{"n_layer": 19, "d_model": 320, "n_head": 8, "n_kv_head": 4, "head_dim": 32, "d_mlp": 832, "vocab_size": 5773, "activation": "reglu", "norm": "rmsnorm", "norm_place": "pre", "norm_eps": 1e-05, "positions": "rope", "rope_base": 10000.0, "rope_fraction": 1.0, "qk_norm": false, "attn_scale": 0.177, "bias": "qkv", "tie_embeddings": true, "parallel_block": false, "extras": ["capped logits"], "init": "normal", "init_std_qkv": 0.023, "init_std_o": 0.0, "init_std_up": 0.023, "init_std_down": 0.0, "optimizer": "muon", "lr": 0.0102, "lr_mult_o": 2.0, "beta1": 0.95, "lr_head": 0.0129, "warmup_steps": 200, "schedule": "wsd", "decay_fraction": 0.736, "decay_shape": "linear", "final_lr_fraction": 0.1, "batch_tokens": 262144, "seq_len": 512, "doc_mask": true, "train_tokens": 1376000000, "steps": 5250, "dataset": "wikipedia_en"}
MLP neurons of a small language model. Each row is named by its layer, matrix (gate and up: input weights) and neuron, and shows model dimensions 192-287. Each number is 128 + 24 x the weight over its row's rms, rounded and kept within 0 to 255. A neuron's up and down rows have the sign that makes its largest values positive.
A block is one neuron, or neurons of one layer that tend to fire together. After each block is what it responds to, as a language model described it from the Wikipedia text at the highest values.

L13.gate114 [140 119 152 143 132  96 115 119 118 176 150 128 118 124 153 149 115  86 124 108  94 149 122 162  86 120 127 150 115 137  94 143 148 123 132 139 139 111 119 151 120  99 125 154 115 142 117 173 116 142 118 137 119  94  91 156  76  88 132 148 159 146 116 159 138 143  69 131 128 112 172 182 104 130 127 127 122  96 119 135  95 123 120 137  84 174 112 135 127 100  86 108 101 166 154 134]
L13.up114 [104 125 107 155 137 132 121 133 100  98 112 146 152 117 117 108 166 148 136 130 191  86 135 130 117 133 123 131 168 135 125 110 115 160 143 103 114 114 170 112  76 127 110 166  99 155 123 130  71 153 112 119 120 129 125 157  89 140  98 112 126 106 128 129 189 104 110 137 129 148 120 121 144 127 135 158 154 135 143 104  91 135 125 155 115 136 175 104 115 126 127  91 152 105 154  74]
L13.gate154 [114 136 158 140 141 101  84 128 134 147 124 127 115 101 137 129  90  99 132 121 155 158  88 129 138 150 141 119 115 168 107 125 114 151 120  90  96 115 103 151 124 159 107 128 100 156 137 125 146  59 122 128 122 123  92 128 108 149 151 131 104 114 131  81 156 138 113 109 118 106 104 100  96 128  96 138 116 116  99 135 148 114  89 135 137 131 134 166 114 152 121 144 120 116 149 128]
L13.up154 [125 134 137 134 159 165 131 131 140 177 177 138 131 150  95 130  82 133 100 128 154 114 120 140 101 152  96 126 130 118 129 113 126 141 128  99 123 134 116  91 122 121 151 157 115 117 157 117 187 110 121 113 173  92 140 152 129 168 116 121 139 129 167 143 106 143 113 132 155 119 137 107 112 184 124 127 123 152 132 122  89 121 133 142 112 122 131 119 119 156 113 143 135 130  98 150]
L13.gate175 [143  75 152 100 129 176 115 140 142 117 175 155 128 155 151 156 123 160 108 149 154  79 133 130 111 115 145  71 135 162 123 100 169 118 135 137 131 136 149 152 101 123 112 150 135  89  93 156 106  89 126 161 124 164 136 120 137 160 152 137  99 163 129 111 142 134 130 152 112 122  90 136 151 115 191 136 143 159 111 132 120 151 113  60 158 120  94 123 150 127 117 101 130 124 126  60]
L13.up175 [120 125 100 123 137 141  98 116 122 142 115 152 112 135 189 129 104 132 144 142 161 140 127 118  97 149 149 128  81 161 170 144 137  99 120 130  86  83  97 122 121 150 105 158 135 132 122 127 130  80 145 127 126 155 146 113 125 133 126 138 113  88 150  91 112 112 133 140 134 114 124 141 148 125 101 107 134 127 151 133 183 142  96 171 132 146 132 122 133 160  73  95 143 150 135  92]
L13.gate194 [178 103 162 121 142 121 153 137 107 136 128 155  68 161 146 142 117 130 100 117 183 138 170 128 113 140 113 135  93 140 114  88 145 102  99 123 104 111  96 117 170 130 134 126 127 115 114 158 107 180 145 128 153 149  94 128 109  98 143 116 164 130 142 141 111 106 133  75 129 175 128 119  95  85 118 131 153 169 166 132 137 127 134  87 120 146 160 108 123 130 132  90  92 111 146 110]
L13.up194 [133  51 150 144 103 125 150 160 123 117 173 117  98 137 100 120 107 133 103 139 160 124 152 132 131 138 119  91  96 105 137 136 147  91 126  94 109 143 129  94 154 145 104 179 148  87 123 144  87 117  93 126 128 140 125 141 137 154 145  94 102 127  92 138  96 142 104 137 148 104  98 161 114 151 143 129 118 101 131 131 121 109 130 132 145 134 140 137 141 155 127 154 116  89 132 132]
L13.gate241 [150 105 103 133 137 123  92 122  99 126 136 141 149 103 150 124 140 109 121 118 149 125 107 162 104 134 107 132 128 159 112  99 155 126 115 135 130 143 126 125 136 133 141 136 114 114 129 138 122 109 103 158 124 138  95 158 101 140 143 133  63 176 138 151 157 123 123 155 113 142 116 133 115 155 140  94 111 132 102 145 112 123 113 154 113 105 132 146 119  90 105 111 172  93  90 136]
L13.up241 [123 137 151 118 137 151 112 161 133 170 139 121 120 155 168  93 131  92 136 116 157 165  97 144  89 113 140 122 107  98 111 128 143 134 152 139 105 150 115 108 162 151 151 101 125 135 157 132 136 138 136 130  98 155 102 130  83 122 141 114 142 105 115 155 131 139 128 178 120 114 103 150 122 169 132 141  96 151 170  63 126 115  88 152 102 152 108 156  93 136 134 115 130 132 115 130]
L13.gate277 [147 145 128 177  98 161  71 131 114 167 124 106 119 116 140 153 121 144 138 142  93 153 118 115 113 121 109 116 127 152 176 153 137 156 142 160 157 142 113 122 176 137 117  92 143 147 104 176 161 141 162  76 124  79  84 136 150 125 140 151 139 123 119 179 118  93 122 168 116 125 113 121 132 160 127 143 136 108 141 130 153 119 119 153  68  74 128 125 132 157 146 108 128 124 130 147]
L13.up277 [145 101 152 177 102 162  91 131 140 124 144 149  88 105 109 122 130 139 129 134 148 148 138 129  98  97 132 107 152 169 116 148 145 165 108 120 139 155 146 158 130 141 160 126 120 117 100 134 124 146 135  92  97 109 104 180 118 117 115 121 136 169 104 147 133 147  99 104 190  79 153 142 114 146 162 153 140 126 112 153 160 167 130 110  82 142 112 163 159 139  60 127 180 137 124  98]
L13.gate288 [148 152 139 108  98 118 103 149 113 105 121 105 161 125 115 120 113 107 128 113 124 148 120 131 129 112 100 139 133  89 104 181 117 131  74 140 106 130 135  64 161 138 138 131 158 115 110 121 122 122 156 164 146 108 124 133 118 141 148 113 163 103 100 138 118  91 102 154 130 115 125 143 120 129 168 142 155 136 154 144 136 150 165  77  68 179 124 126 148 130 102 145 143 147 102 178]
L13.up288 [104 170 126  78 109 137 144 142  93  93 120 140 165  99 154 109 143 101 113 143 142 158 114 105 105 158  42 158 128  87 106 117 140 175 105 163  48 114 148  78  96 117 113 124 173  69 141 134  87 116 170 133 162 109 120  98 108 130 119  88 140 104 107 101 149 103 103 109 105 155 105 119 138 140 137 137 150 159 123 114 127 125 115 154 130 166 127 152 121 156 101 130 132 134 117 120]
L13.gate788 [135 120 125 141 143 126 120  89 132 104 119 159 114  88 125 141 125 138  96 168 137 147 134  90  96 137 137  60 110 136 115  99 121 173 115 145 115 154 110 106 102 134 134 166  92 147 139 131  96 134  94  99 141 119 127 147 106 124  99 139 126 147 141 157  88 114 146 115 155 163 130 145 142 117 136 156 159 108 151 164 124  76 113 113 117 145  72 104 128 149  60 104  98 133 150 149]
L13.up788 [120 127 127 179 159  99 115 111  98 123 148 141 136  87 152 140 114 123 163 156 117 102 148 100 103 100 144 141 118 129 131 126 137 169  99 139 123 139 139 128 138 147 132 145  96 171 127 171  75 129 136 109 160 104 114 183 106 166  85 134 167 107 135 131 112 133 135 165 127 125 122 130 118 123 111 154 139 111 132 137  98 100 118 108 125 126  91 137 143 127 122 147  95 133 176  88]
Prepositions, commas and separators that come right before an expected country or place name, such as ambassador to, invasion of, Republic of.

L13.gate82 [100  81 135 153 167 111 115  99  98 135 113 134 136 122  99 173  81 155 155 175 118 138 135 125 181  86 110  95 116  99 113 136  77  88 119 139 126 110 119 154 118 136 108 112 133 111 121 127 116 111 161 165 144 165 120  81 135 119 138  80 121 114 147 129 153 112 117 160 108 145 140 116 150 150 146 150 111 167 139 120 109 148 132 171 105 111  92 144 125 154  89 135 142 124 153 108]
L13.up82 [132 125 157 106 137 124 155 165 104 127 112 122 124 124 129 119  64 155 141 137  80  95 109 132 125 110 102 130 112 117 130 114 117 125 126 136  96 104 105 150 108  93 121  97 126 125 153 148 143 121 125 111 132 137 137 121 108 124 112 176 106 126 113 103 159 139 133 158 157 131 139 132  92 142 102 124 152 129 138 131 132  92  93 118 130 110  99 102 145 149 116 128  46  73  76 109]
L13.gate263 [143 125 136 113 148 154 102 178 107 144 125 118 115 150 134 123 177 164  95 148 154  95  75 147 124  95 165 131  74 131 125 125 123 163 118 102 127 153 143 110 113 107  94 120 127 150 126 143 144 124 123 189 123 168 101  69 113 173 113 121 105 128 127  99  75 136 150 164  97 117 104 134 137  79 162  83 121 141 147 110 115 144 116 135 126 142 125 143 116 126 152 149  97 161 124 141]
L13.up263 [123 149 148 142 127 149 100 157 163 135 159 125 122 108 120  99 111 120  99 159  83  86 108 132 153 155 125 153 105  92  97 113 143 137 149 137 152 119 122 106 168 148 109 132 157 120 124 133 106 127 120 113 128 146 119 121 157 147  97 161 130 149 124 111 134 162  94 123  98 128 115 146 126 114 122 149 117 157  91  66 113 122 114 111 117 139 170 140 139 110 118 166 168 137 112 151]
L13.gate331 [153 107 109 132  92 104 108 137 148 133 106 111 125  85 170 135 173 122 120 139 112 129 108 119 128 125 150 135 155 112 168 115 126 122 146 124 150 110 124 106  91 111 134 142 123 167 179 106 136 147 142 136 138 123 118 105 154 139  91 111 140 182 120  96  91 122 149 136 120 105 158 107 122 152 119 154 112 124 126 149 113 137 144 104 137 153 154 188  80  90 113 135 130 136 116 109]
L13.up331 [103 130 134 137 145 113 149 154 136 106 131 140 187 152 145 122 116 144 134 131  72 135 159 122  99 118 180 150 130  98 107  94 110 110  84 118 146 125 142 140 145 132 122 127 156  79 143 144 114 143 124 125 131  99 117 111 126  97 167 103 139 108  91 147 146  93 111 116 128 117 107 153 121 112 122 155 147 123 126 113 112 163 132  92 173 137 123 141 106 123 126 123 151  83  82 119]
L13.gate376 [109 136 141 161 153 156 158 148 177 168 123 145 125 112 126 140 108 148 146  82 127 117 111 152 121 137 148 124 100 171 113 138 127 124 104 130 119 142 109 128 132 160 109 117 113 119 121 100 104 149  92 165 135 115  95 146 112 121 126 144 126 135 120 135 124 128 153 144 121 139 147 128 119 118 110  54 126 110 122 113 135 140  80 105 106 153 134 169 130 116  67 107 125  89 110  79]
L13.up376 [131 113 115 149 162 152 140 128 164 149 163 140  86 113 123  98 145 116 115 114 145  95 161 161 129 145 114 122 141 125 136 126 132 119 121 135 147 127 158 152 137 164 111  94 123  82 184 136 114 129 142 113 146 132 115  90 103  89  88  97  99 134 196 166 114 132 150 162 109 119 130 106 150 126 152 130 128 146  83 115 157 155 113  87 103 202 137  99 144 126 107  84 130 186  83 113]
L13.gate608 [118  83 134 139 112 112 127 169 130 106 110 144 130 110 140 173 139 155 123 145 139 134 113 139  99 109 124  96  86 159  87 122  86 125  88  94 114 152 109  57  92 138 123  58 137 129 145 130  97 109 127 139 135 141 152 159  77 106 104 140 129 129 158 167 112  83 152 146 100 133 125 116 125 132 133 120 106 108 125 113 140 135 148 124 123 181 158 184 126 134 120 128 107 113 166 106]
L13.up608 [121 127 174 112 147 144 121 138 128 121 193 162 100 151 170  94 104 151 108 155 119 148 122 112 148 108 151 134  78 124 146 135 119 140 117 113 127 103 126 146 126 116 134 140 144 132  99 105 125 120 129 121 159 133  65  97 134  96  73  92 157 107 115 129 114  98 158 144  83 119 120 106 154 124 125 111 181 139 132 142 169 144 135 130  80 124 152 152 126 111 141 107 140 150 157 118]
L13.gate612 [136 147 131  94 107  98  82 127 105 105 108 153 140  99 144  84 131 145 157 133 158 106 125 172 124 135 162  77 121 109 145 174 105 144 104 142 132 155 106  99 149 162 127 129  98 152 109 137 135 147 177 170 115  97 132 120 128 128 106 100 125 121 121 136 155 111 181 136 108  89 159 103 168 168 123 134 120 104 123 140 116 135 102 136 131 130 130 149 100 125 168 106 109 118 132  98]
L13.up612 [121 107 121 142 111 121 135 133 125 107 146  99  71 101 122 172 180 112 128 118 137 150 144  95 106 141 111 115  74 163 127 134 116 119  86 111 131 144  97 129 122 163  91 131 115 104 160 129 120 119 160 151 142 118 177 140 133 143 106 152 134  84  91 159 135  97 120 141 133  87 107 112 133 114  96 125 115  83 159 146 156 149 113 103 134 142 114 166  99 112 106 161  76 133 127 118]
L13.gate703 [125 159 141 136  96  85 105 118 140 134 159 143 119 122 101 137 150 128 148  95 130 116 160 134  96 131 146 170 151 149 112 126  78 129 176  91 125 161 157 130 147 116 123 115 111 174 157 109 101 131 147 148 115 124 120 124 174 147 134 120 118 125 148 133 105 196 126 151 145 163 140 115 119 142  99 130 128 114 107 136 117 136 102 153 124 134 110 119 120 113  87  92 129  74  98 139]
L13.up703 [135 130 167 150  97 127 134 155 129 158 114 154 145 109 131 153  56 173 126 155 143  89 115  84 136 138 132 123 137  85 130 164  84 119 130 141 125 138 124 143 134 154 168  94 126 126 139 150 131  96 100 123 155 118 112 125 114 102 112  99 119 130 166 150 107 146 145 105 171 146 117 121 105 125 108 154 128 133 135 108 106 171 157 135 128 159 179 157 117 126 122 170 114 131 106 132]
L13.gate812 [107 106 114 143 124 115  86 140 104 135 110 107 106 129 101 156 160 140 142 161 132  94 144 128 110  96  93 107 113 105 148 105 139 155 120 138 125 126 107 104 133 114 126 102 148 117 165 118 134 109 145 124 146 119  91  99 152 141 112 144 111 140 154 184 110 115 144 134 142 102 125 116 133 136  82 169 175 125 144 125 159 183  93 107 149 153 101 141 138 133  52 106 109 120 100 107]
L13.up812 [139 138 139 124 137 133 101 106 150 124 178 139 131 105  78 134 150 152 171 137 177 154 148 154 109 101 137 131 136 107 159 102 116 127 114 181 139 175 121 138  93 162 154 121 124  94 145 142 125 119 131 130 195 131 133 129 126 152 134 101 123 141 154 151  98  81 154 113 141 119 158 149 135 106 110 129 134  87 149 117 108 199 171 151 110 118 113 115 131 133 138 101 108 127 130 134]
Mostly "the" (also "at", table bars) right before an upcoming proper name of an institution, especially universities in education bios: "studied at the University…", "from the Legislative…".

L16.gate693 [ 78 134 155 140 106 145 101 171 115 147 154 122 120 140 113 126 145 129 135 134 128 139 125 155 102 115 111  93 135 132  82 108 114 156  95 123 114 149 144 159 153  97  80 127  58 145 151 106 120  95  87 121 109 106 107  70 132 136 109 102 122 126 144 168 156 151 150 151 130 129 132 147 157 151 126 123 144  99 160 147 139 140 121 115 118 123 120 154  93 135 158 149 110 114  91  94]
L16.up693 [131 116  97 125 122 138  98 160 149 110 101 115  82 167 116  96 119 141 126  75 145 147 163 182  86 160 118 125 125 125 134 120 127 109  85 129 101 166 151  81  99 186 100 157 140  88 132 109 152 115 138 140 149 171  97 192 151 123  93 123 115 163 160 114 172 132 114 102 121  82 139 132  78 106 137 158 105  96 133  79 161 115  70 101 110 168 137 117 100  82 116  96 151 117 133 147]
Fires on the token just before an expected country or place name, such as list commas, table pipes, "in", "of", "over", "New" or "County", as in "Venezuela, Colombia" and "of New Zealand".

L10.gate22 [182 160 125 132 186 133 100 121 132 138 172 150 155 124 130 102 128 150 118 167  92 103 101  87 126 133 104 110 105 133 120 133 104 122 139 105 103 106 126 156 150 105 128 115 158 123 159  86 130 127  74 170 112  97 116  88 137 154 135 169 150 121 159 103 135 109 127 123 147 107  85 114 128  93 126  88 104 104 130 102 131 122 183  79 129 110 122 164 111 160 144 141 107 116 104 101]
L10.up22 [139 120 150 123 171 108 128 112 124 104 154 133 151 124  86 117 108 143 131 159 129  62 178  89 122 141 101 136  97 120 147 103 125 124 139  81 105  99 161 154  60  95  90 157 106  89  82  97 102 181 132 124 139 116  97 123  85 124  99 132 129 131 106 104 180 152  50 130  86 145 112 113 145 135 141 136 111 129 126 131 143  83 124 137 127 133 156 134  96 118 139 169 156 153  97 162]
L10.gate37 [150 180 132 150 153 120 120 110 124 120 123 122 159 125 153 163 161 149  94  88 148 142 157 100 123 131 111 119 110 131 132 137  99  63 128 125 111 119 133 106 131 108 171 142 152 131 132  74 135 121 120 144 101 124 101 120 163 128 178  74 162 124 121 159  96 149  93 106 151 168 144 107 122 122 129 132 137 160 128 110  86 115 150 142 146  95 116 109 159 120 140 148  99 155 132 153]
L10.up37 [103 137 156 132 148 131 114 155  97 163 173 151 119  83 155 138 142 136 142  52 147  73 107 107  99 125 136 120 163 112 127 149 123 178 139  90 125 108 152 129 166 139 125 131 103 121 135 121 147  68 146 134 127 145 127 144 142 133 137 125 161 105 138  86  84 168  89 116 159 115 143 106 139 125 156 126 139 146 135 111 122 129 116 111 125 101 159 149 122 194 107 122 124 130 103  93]
L10.gate117 [108 167 123 111 161 107 109 117 121 105 158 167 120 117 181 154 146 147 144 109  86 143 132 164  98 121  66 103  83 160 137 141 119 122 128  99 160 144 138 121 161 133 117 127 144 132 143 117 133  75 101 114 107 180  97  99 150 162 110 123 136 135  88 144  95  91  86 121 130 130 132 165 110 151 147 126 130 129 163 135 149 142 135 114 124 111 158 191 101 138 110 161 144 133  32 111]
L10.up117 [132 128 153 152 152 122 109 151 143 160 128 171  92 115 137 127 118 136 136 103 148 141 168 114 125 133  99 118  97 161 143 127 126 118 157 101  98 134 175 154 109 206 133 154 126 139 126 168 140 146  82 117 122 173 128 142 128 124 122 175 119 152 120 123 138 116 135 134 119 178 155 139 115 109 119 109 107 119 149 160 149 100 113 117  82 158 128 124 106 134 101 205 123 150  87 138]
L10.gate254 [136 106 136 131 131 132 147 155 109 167 148 155 134 110 147 116 135 168 100 144  97 116 130 130 149 155 137  77 149 175 139 115 157 127 152 130  88 127 142 115 125 140 134  92 113 134 138 119 102 120 107 144 119 126 123 127  92  81 129 105 144 171 156 133 169 126 121 172 127 119 112 108 121 157  91 124 120 155  70 119 141 143 144  94 153 163 178 151 160 131  96 136 126  82  75 141]
L10.up254 [123 121 124 144 165 110 128 118 139 115 145 161  93 129 150 146 143 112 142 122 143 151 148 141 104 133 159 130 114 105 142 148 150 114 109 170 155 116 147  94 173 102 134  73 135 142  72 129 128 157 166 153 143 115 114 118 159 102  97 120 101 137 148 143 120 134 125 139  99  89 127 147  99 129 125  91 124 126 158 120 167 121 173 117 186 121 123 128 108 151 100 119 127 104 144  99]
L10.gate286 [ 90  83 101 113 169 103  86 142 154 116  99 137 109 122 120 100 139 125 160 113 109 128 121 135 105 131 126 156 102 161 139 144 127 105 139 124  78 119 113 117 122 171 138 113 185 109 127 173 115 132 147 136 140 138  90  98 161 146  75 131 163 131 133 154 103 111 118 105 145 159 102 152 130 144 147 133 162 119 133 123 132 128 125  83  96 121 128 157 120  97 105 147  89  94 115 116]
L10.up286 [120 113 165 132 126 126 109  93 117 165 130 152 177 174 113 146 117 154 113 162 137 122 109 147 152 156  87 156 155 112 128  92 158 152 109 136 182 126 163 126 132 104  83 176 160 107 106  83 165 133 169  94 134 119  93 175 101 112 121 152 136 136 132 108 183 103 136 122 133 158 163 157 167  98 134 131  91 130 112 135 158 127 178  97 109 132 125 159 108 104 112 122 136 116 141 113]
L10.gate349 [126 134 125 127  98 117 155 109 114  94  73 142 128  86 174 121 151 144 153 105 139 104 133 119  71  98 118 100 143 126 103 114 177 137  83 144 119 136  93  90 107 146 125 161 114 119 138 139 121 107 113 139 127 135 108 144 124 113 159 102  82 111 129 126 106 147 107 151  99 132 124 123 170 158 160 126 146 130 128 100 142 112 130 100 153 131 143 122 139  89 110 141 108 114 126 122]
L10.up349 [ 96 171 128 153 147 100 143 127 140 124 184 126 121 137  97 135 132 118 123 150 131 132 114 135 127 161 177  88 124  98 131 160  94 152 142  80 116  81  95 173  95 142 126 137 138 169 141 142 130  77 131 162 115 126 141 112 126 129 136 153 133 106 168 112  93 152 158 117 167 147 141 138 144 160 137  87  95  98 160 171 143 119 160 106 139 143 145  86 166 124 154 157 158  95 130 116]
L10.gate372 [115 122 116 141 118 120 145 159 115 141 136 110 152 110 136 116 145 147 140 103 162  87 109 118  94 151 119 126 121 185 145 151 101 126 152 147 129 126 132  97 171 128 138 110 117 167 112 119 125 118 114 120 150 134 153 139 160 146 114 129 138 129 122 108 159 121  92 154  99 137 108 106 152 126 146 104 121 112 134 142  76 153 107 152 149 154 136 129 126 135 129 123  88  81 100 113]
L10.up372 [126 112 153 117 133  84 127 159 120 136 127 119 125 140 162 167  82 134 171  97 118 109 139 174  77 105 145 138 164 118 113 167 136 148  90  91 108 167 112 141 121 124 108 115 139 132  97 127 171 116 121 158 139 140 110 108 106 140 119 127 133 152 126 166 152 152 140 134 183 107 133 122 100 102 127 121 112 111  34 135 194 124 113 136 145 129 111 147 130 129 135 138 132 131 136 126]
L10.gate761 [ 95  97 104 130  95 133 128 116  92 137 151  92 116 114 138 131 124 125 162 151 143 137 114 120 119 137 151 115  85 140 116 159 119 100 109 101 133 111 116 139 176 107 129 106 166  99 136  90 123  89 119 123 109 115 123 143 117 108 132 122 116 116  84 100 134 108 130 125 119 115 113 113  72 100 157 112 170 128 101  99 119 118 142  92 114 161 117 163 123 108 117 122 112  65  90 142]
L10.up761 [139 104 116 149 124 129 163  92 161 123 142 120 121 164 156 157 125 179 135 164 126  93 166 143 155 131 134 122 149 163  92  89 169 123 146  88 104 136 102 125 128 115  97 120 133 131 143 113 150  98 109 119 149 139 114 132 159 120  98 101 158 124 157 160 133 120  90 163 142 159 188 126 119 151 116 146 172 165  73 127 120 107 173 134 109 153 138 154 114 135 117 110 138 124 126 152]
Prepositions, commas and modifiers that come just before a place, region or scope word, such as around (the world), throughout, in central (Chile), Redwater, (Alberta), other.

L16.gate317 [119 136 145 178 147 137 110  91 178 123 102 141 126 147 109 113 110 122 155 165 149 160 119 124  93  60 138 116 108 116 112 145 150 110 136 135 123 116 129 122 141 154 124 101 120 110 133 151  80 129  97 157 114 119 120  99  91 114  76 110 143 121 162 159 135 140 151 139  72 140 100 121 149 150 101 129 176 136 135 147 120 117 131 125 146 179 109 122 116 140 148 177 170 130 132 122]
L16.up317 [135 132 115 134 105 153 141  83 106 164  87 138 136 149 131 100  70 145 152 126 112 141 154 128 190 160 142 115 120 128 118  99 135 117 139 111  99 136 140 118  87 149 165 131 110 116 153 130  81 125 142 123 118 129 126 147 133 172 159 128 101 147 138 180  97 136 132 155 118 142 147 143 147 165 127  98 121 124 121 118 175 104  78 106  83 166 133 150 150 133 143 120 114  93 136 135]
Tokens just before a proper name of a university, place, team or ceremony, such as of in University of, 90th before Academy Awards, attended, and table pipes.